python train.py --num_hidden_layers=15 --num_key_value_heads=3 --hidden_act="swiglu" --norm_eps=1e-05 --positions="rope" --decay_fraction=0.743 --batch_tokens=65536
MLP neurons of a small language model. Each row is named by its layer, matrix (gate and up: input weights) and neuron, and shows model dimensions 32-287. Each number is 128 + 32 x the weight over its row's rms, rounded and kept within 0 to 255. Numbers have three digits each. A neuron's up and down rows have the sign that makes its largest values positive.
After each neuron's rows, "fires after" lists the tokens most often just before its 100 highest values on Wikipedia text that the model never trained on.

L10.gate457:113109117103113102091117156097132104133093124101169153107134125100149142114078180145053128083152124152143105143104138186164157159107147169173114151163178136138106223120136143134097179123117090133160122093092052051124122190110154219096129154093137114147081119139120070124103113125100140140133139118120096151152126140190099103150110131098123144139211170131127077127143110059067107169147108036117131134140096110129176215026114143120165139135151074089067132095160150124157130153138111149169133096114157147173035166180129129133136107144156120136146163054098101129097150123111110202122155140116132109083151126118083101176179123127155109142106132131176091104146152108134141203116119140113135153146149143115091151167140094088135138116136133126114130095150133154114109126118136
L10.up457:082144110108202134129138140079134182085135230130115133204168110151134123111175145069189154195123159186097119106123154131143147133158100140072110152102114123117122130093161124074099109153186122086124135119111115083190164089103089096147124186123138118092071144092079131116152146115194146167126139119091093184128165151075148137180183168144168178135158106126098124176121100231148166103121140096156122114112132113071115111077173092115200132080103130174140079089135113128126095083147164157148110184104130164209099155123127084094127107078135120148131179145098128135116136192140114089073159151116174102122172076115131134100132078115136135167166152123063112143119086137091128117124132134061137142111135180130145180110132149095135121152108123153128104143141159090199165187139113
fires after: "–", "20", " ", "19"

L7.gate1166:176121110082138140160136149110099072179140133149126165084144110102086191156132137091113094115145132090183108141132110107106167130060118112136121183103113172073136102152102121107136123164152157159140146151058169142134119105097084104114099128100113131153188125130100118181152103134118087142145137104109088126083116134098133091122142182127194138139108089128099126156131109102101139055151124063138136083090141145083177102207129173139154139143086066197096109070146129082090152144087073140120132140125143138115107083115107106134201185163184197138117197133148098157068078147122184162164108131136150080109122164106091128092156107126171150168088131158171097164092072095095159168150127129148059154093174181158124179173137126107119100194163167152098160070113110068144135146115120
L7.up1166:156107104115114154108167113129135148211177128142126136115174159151126144152103142050174142110134145067186125167159119193104137129104080148124079148109135141134170103110087132138095088177119133132124133140134202131122074120173104165150114163120120112113177175172118211182193155170149131097126129064172177182095139121135125094113163147175207145106164150150088109156165100078101116133160121067094086099093199142094134083162139123106131126111117131145133137164106141084138130119121097160152121120112163098082104076125116128140135118121166156127103134127129145115086120133103158181148140102157097092136113108135079088082124087114155124070145127146149146150073093129078137146124159085166151098131097137162152199121107080162104116160197130113098137119122140115110097182155108
fires after: ",", " em"

L8.gate788:070121139177162054139144105175146096138140197079089150171100105088108098159033106146110153095141118115127144157157163202151138168121140130077132122094167169145117144111149195135105142167118120107145083138133109145148182088091155175134128114078117153145138143105138161145136168154144147158151141075128092128103150156142080119168076119123128096107162135131073130130162066148164141153113099066121170127154170138101128152119123120069079104058143168126134063133127139095143146143160125149162133141128149080062115203140125142164152122133118103130127149170159148190105208137114131128157149075146155132127105067155119125210159103125102132098100110043127175155127107125134157087173062092107101080110132143167132130141146104126160144141099140148073093166148050165143125097160083
L8.up788:118157161179095131134131080172115077127119147101130125090131114137134096163059127159130121125072068133122089114164107189127178149112093098151125177079171112101136143115110138148116114145150112174140132177207154099164155125120181136152125148099102136098112145068096199166178122147168154161106106120103113190143177177162095139123085099169101149139162121125160111114121114117129168141135186108125148096075120126086129134139188174127079095135085129159166118144121116134124184105119205145167151092114173124097106153118148047098177168129092122082212175060145170151137225127179079126139122092104173140135139141088090166119123048088098175145113118118083144126124121135065151065134101153177154127158116093157153116214132129134186181097119167113114105107191063160116086131134099
fires after: " |", " "

L7.gate133:190135157185186134111098117117107097139132159095089153120127110142034110124129043133092175158108093171131087147137135137110144128120091078168117036089174117174088097133117133183153124122113101130105129162093103145133136138128140096099117118170155101153056111072137182174105157154124100104139103094192086152135153169113114196163077111168160179155125069090173116183137181108118088102162130181179133049085125139104100166048130146149117138130116113091098096133097095125065105168146091136065087167098179154152140161093126123097096162126100126116119129153156173180167160063211149142120077149134190130110123108132116115139171124139117105151175122092107134131125094091139155132143183134115139128119152138170115156128094083125168193091158077165121185092129100138137134100130116
L7.up133:170158143138089126099130153134160056167102092133151124090146105133143149138092077165120100107131135144165077130094122143138153083145144090149117150100163139160173131103124203177165063159059132120140124158074119145098160148161163084108131129108131147100091124155091176088190139168149063129083162125120123131146151122131106078119081116188153158081102083158130153162158125114143138096096140104088133043131128138144124071089178152120117111136115117157123100081096154114096097152152190090101171129127162134106102174130102080163136106121208108115107126156157146170157112080204078166080063136121145200132156094096141124133144102130127145136168155095092083134188128069106203128087197184182129100100133100088141067116108170136082080123131115135163151084130135142161125097094134
fires after: " ", "20", "19", ",", " Party", "==="

L10.gate1343:115147075152154116132104187122130140133149106096105101187134107154157155089074177139109162089090115112130161095089137053108105046143086167069162105097125082153154155149124126119070118164172092164127129114083111072143061127093140153142120177074166134143149087093117151123125134096166196168136097149117080113083107128094122139140164094182144191111177129085117144098052103090098144095078085136099130144101119083159112129080107142124081118185131120096160115165131115171124175168108114120155098129144145146160081116145097171130125137133136152156152111086128147136137084089131164081193179151122139139188103093149114164177150122143117063139122121133126134158174063108140103127078148144120113152089093150160092160101095155127101138155134160112088133108097128123129115121094130
L10.up1343:134147175166136176079140148085153146096159125119140108082108115104117163124103087154133136145096186130118136080137099194156059167088163137183124114130148181090119133160179134141164181067081123122140095110143140167111134137126156114157154111133149117104141147148095149158152204147217087123148149117103155201111150129117188137147076197078128154199132142159074089153136187113122171163110119183161173142155140095117094056117159108117134170072134115116112109139065165083081156132171136138079177165087153151145104154157107121114124128120133117082145169168131112169154184129104061135126107078172108151127121086141137069064130114158124123108101107077118163111040144177111127152184079160088139120138138161101138143111099122119212113112118127119084102126139067133138106117090156
fires after: " ", " |"

L10.gate1285:121131108098120174163071133094146150136118095142101176146127080196128161147143090121139080061178161127136147157119163114123134113124118117074078180106164116212076084111166126152101131135134111080123172210134145112140160137193156185112124142117060121122136152163104121140135099072160173144144087094135146162112102090172144150143143122121147159153054129092137104151048099124152109128201141118084117120169114100143106150090136127090129112075056116101123085133149109156135131150198079145170097124109144158147127118157168115142087109131165151119134102100045171091223113128124121138129067093093094065117128183081094122123152096131103110140175047140108108087164188093121094154162156135114186190068102156196156122099182126138153137143119145132094121099093159097099145122124115
L10.up1285:101132155138163106054158168117125116137143167168110086099114123074118084110120133112155168081083122013148098137165118166122137181141109153112143101074156104156134100112116148147158093133151129138092131122139148141105111167153112167171126086148110107115109144087140155172147151176155146159191152110185160182141134112166154081194129105159104109156138128121166136169097183106081119133079128077180193160167107063093122144189139125127164078082103187131128101075116121146153142094122104151104081165183122141106105121103120149123144119084103114148063079139098139102121169098157169119162113073134148125112175129087110166104133149121101129121135110148147112152199075113100119103130106140131124116141150069118112184107139162099106149135104119141156125170138108129084139180077137
fires after: " |", " (", " /"

L10.gate563:125126119124073157104180184065118169149157137132115169150149153173079106156189071060160124130138133136150100106107130176227145037123136167121139126138165158148088128137115093086152187098131135131119138080083087072101121146123143153116087108159140055149128103125155130098103128130160108148101091124143167185076135147139096087157133144163123133127088102149139071080131093128121109097065106140215119165129198076128123093111117134128063161171127100107182083121083153108144120134109055113094119115113118086160139142141159056112188109143106127150199152154133180123104078128102131094085104087106165153124150167142101084081111102173149122155154144171173072183116141102146194170099150118138133116103154135083100095095120108124136153170170143104126149174089158103207143080177155
L10.up563:177144173096131086138118150119137112151159099106134122138149159132106130132130159118152113208111141124140138134102112110108167112121169174076113108131132115099074118206158130101173128140111127169090192121146124073115141167195189146175119106109145104081154137129113157119142139165127183130139115083125170146154134107172154148082074135131128142111118097139060070110116147089074106129136162111158097190192189125156160103150101130134127138137066094126152104133136133065134120135119058142092123113120176137121155123155179121157150093092119162144105152162109132137096093124110097200170139115145173132138166092130108136082126132145192092118102128123186110132094159096091140079151129136129150098119197109078166072162116101126056165123155147092091075144086172145141153157167079
fires after: ",", ".", ".\n\n", " the", " The", "ed"

L10.gate133:096152130147119110175143165130101141123113170079106169086116153138103129120077110126169099125059097094188076102123157142115150156085180157128141157117158158137155127087105194100167157154149167149147130112132140171083177165097153182022116097122084151077153128136108155139116136161125115108089088071176099135150112095107110151123177173145182180123144148070118145170094169171105135108130101101129084103089171096110106134104140112098119108152125123074123172161108126119153125123135159186127123177074122122140083154133159142115144117129184179149073079073146148072143131055200099169146115102149160118077085116095136105152049107137119099101156136125132134055139131144077138103093082138123104184097129155134078130140233113118153114059153120143162154123097135097126134087075107
L10.up133:132159174136117093129124057175104133129094197115151127196101135173164065162115094172148127129071061097127116187140196157188146110135163139100137139096188114122202215155181140113138129205167084189144099178109122196203134150083134125060088110152099074121098099156131132148098175160169170135147129079122139132126099091137153203107161128078170135142167166113169135128100112130133117085162104136127123098067143066166123153107157086103125109114122100128143119128105078184152103107149165135123089179072144101138139142117110151143176161092170123157098085158133187084168115091152113139110106104105191098126145139164149175119113145133127114136175115159046156093147182094125154089105089107134129131121137121115116096101165133146188127111127118118143151126158144113106130103145092
fires after: " ", "20", " (", " |", " D"

L8.gate1307:180133134172086128141101113137108107208153153164054185109139120188136145114169087131129102084100103143105116105123133114131176099156116153158069158232120091120154145140139147119153107113128158074104094191156134190105130106127142090148109143116151120133071143126112079187156111135159128147101085093121132125125133219174099160123092156134204138120110171171125165164136116031129124104032079091114103098114141139120087213138113061097150100118101188142148062088132146088121097121169140150139109141187164163146119135144134119125082207162170142140102208131059115115116110111120124136125138151125067098132112078163113167106142129191063076146141102127141149116116041118098152140103099132088118105145110150131149100113098141137106063125154142129156130070141098199106133185146129
L8.up1307:077133091134201091074183134151130146124138169148106099144146128047172138122083137124113087148205194117138134117158113167089135111070132113114143155103112144161120069127152121139155106169162143128110158146060136148109084140165144111164139125111118170103125137163105094154072154128164111132154134154099148157202107121080130140154154119099129147149202120174088158139149111109034133165116075138105099163167135124091086101154142091115112180117149138176151140136187168157131169182117164135143090130140152097103142036106101120133154124124153098107127128053159153170069103092196114193200142111074149133101184148111107127108129115124096050117069129133145100132082122087111138155115119095128175135137164136145151109147105095132121113164195212158111178124089149129111167102053037
fires after: ",", ")"

L8.gate400:127129184129085146155157103155138115130134133099099163139179118130109090096141153121142157125146072111139073098125102095170063165134199118118136148077088205160145138118166162133146143123180129157127148113120122167118088177101060189110083105099174178131099100136142115133119144114136082180155120084105081118068134106156161106136105135071068098132111164031111126146121080155090129117161159144156191137108073096145096123078150103108104129089077110159176141147110130152058144126167147084123104158176140104194088135098075132092068119151121141164160110137181146106112116125146106169165083172119145123140115114150108137172152073110146139119162101143090090131158028047164123167122080164123077147101166153148152062151118137132122149166161144095109104117169090089166097134133095
L8.up400:133172122113162170089139197142203082151163104116154128114125088216183140105085130107166142179090131151145159083161107109114105135141085080158116096102118158103138106140127150150123192123202100132140122167124112109113114067129112079129154115100114129076131148150103167145146089071151149101138105151152125095141143156166142102107073096139092132134108198110143109115185118100140107169135118146146154152116113058071074112156130155102153160111085141108144129128137132100186136189136092163095092111061120127122147130088076108200137091116176105104101094129153124152172119213041133076122138088142098135114148144116161083080178119136156130103169141140114174118134129121138130116164113159086194111115135122147171107123158155165147138063107159221125153126132095154131151137167161
fires after: " |", " —", " "

L10.gate354:161107126071099100169120122126120123116233134115182135087172087182160122077106127143140079182148094163108111132077160190092181143126128092091103167094112132088188095091115080109123114132187106144087151112115133098169146200160166162125122209080064133164162170122125104135191147107173110088103144141107125129173121177090123161159092128133131106100135080154135174107106124111116060145118093135146158080126124185066103137166135105061149101159130111144122164101150086091123153086113151148123161103099186121144078110069131116105181076106147169151145118090189122173129073171193082135099135126107066097136168135170112148127145165155159166151091142145067119121135162119134109127112146186156084069136118115202166140098114132155140125137124136117116083153120151132163116143185106
L10.up354:122155112073094123096125115100126107131149069166106144085122146144145136162111128156180123132169099105109098136187150162113183110159108174096145158139181103128161134113173102014120138165116120164110189132136140122135088114180080124109059139136116143124128167115114164153119144121182068133134130142131157136127088124098144149100123075121139142116041102117120103139108168125099098146102142148115172122098143171124115113100125112157157174147111097202152090086109103120165053107061127113173167135164149083102179098093131080122128138098148108128089099170157123210131085145142122115126116100121149099132156123157071174101184124132080183129215105098144146163135117091093158101136108143118175056160107125174157173156112157170102077198115126113143120074176174159090176141119160
fires after: ",", " There", " due", " there", " result", "ed"

L10.gate1125:161070104106130121147149114140081074104130174131108067120198196124164110074126107128093127138150142102186042064142142136086103106127197138135110143089075094136109131136136096109145117137162081207132072161159139125161092135166145167121092142098113200125125126136165080214129123080132132136114063120117152111114101143189102102137066155117081105170106169091153156106117193179137172105191136111124124078055164108118124115132130118111103098128136103113143135125178120141126129185125133105124118155188162160106154142068126138096090080144130183089198055128115088141188155124210161143237060122129162148114130167088182122122109156138134120160135107075118177140070140138130196155148100144077128128150196120137102173101164154089105094128081142105159089118157174141130167154114127
L10.up1125:171176095094165092156170161163187123180125177096097179136127101079161111103125144059178116106151094110149107103114083084117143131054128133091102120133113061142060116160171169143153090119165140074140148119127128165141112068071130145133124146133097198114173136137106090098109086099171103119140120123153094160093142143143218133186118136092117079149168131157125105147123110081131182110172116153125122190113094157151152126122166139106152161130128086142144092078114098161161139115151153070107150150152113053173105098132077176080115130172130126155169129126168127089173150126129162058154135134096155180218129177155115176140137127124152136190129088156052110119130147119127183090107081117126116131095160140132121124139109150125127195111105140153121178074122101103171146154118155
fires after: " ", " |", "2", "0", "4"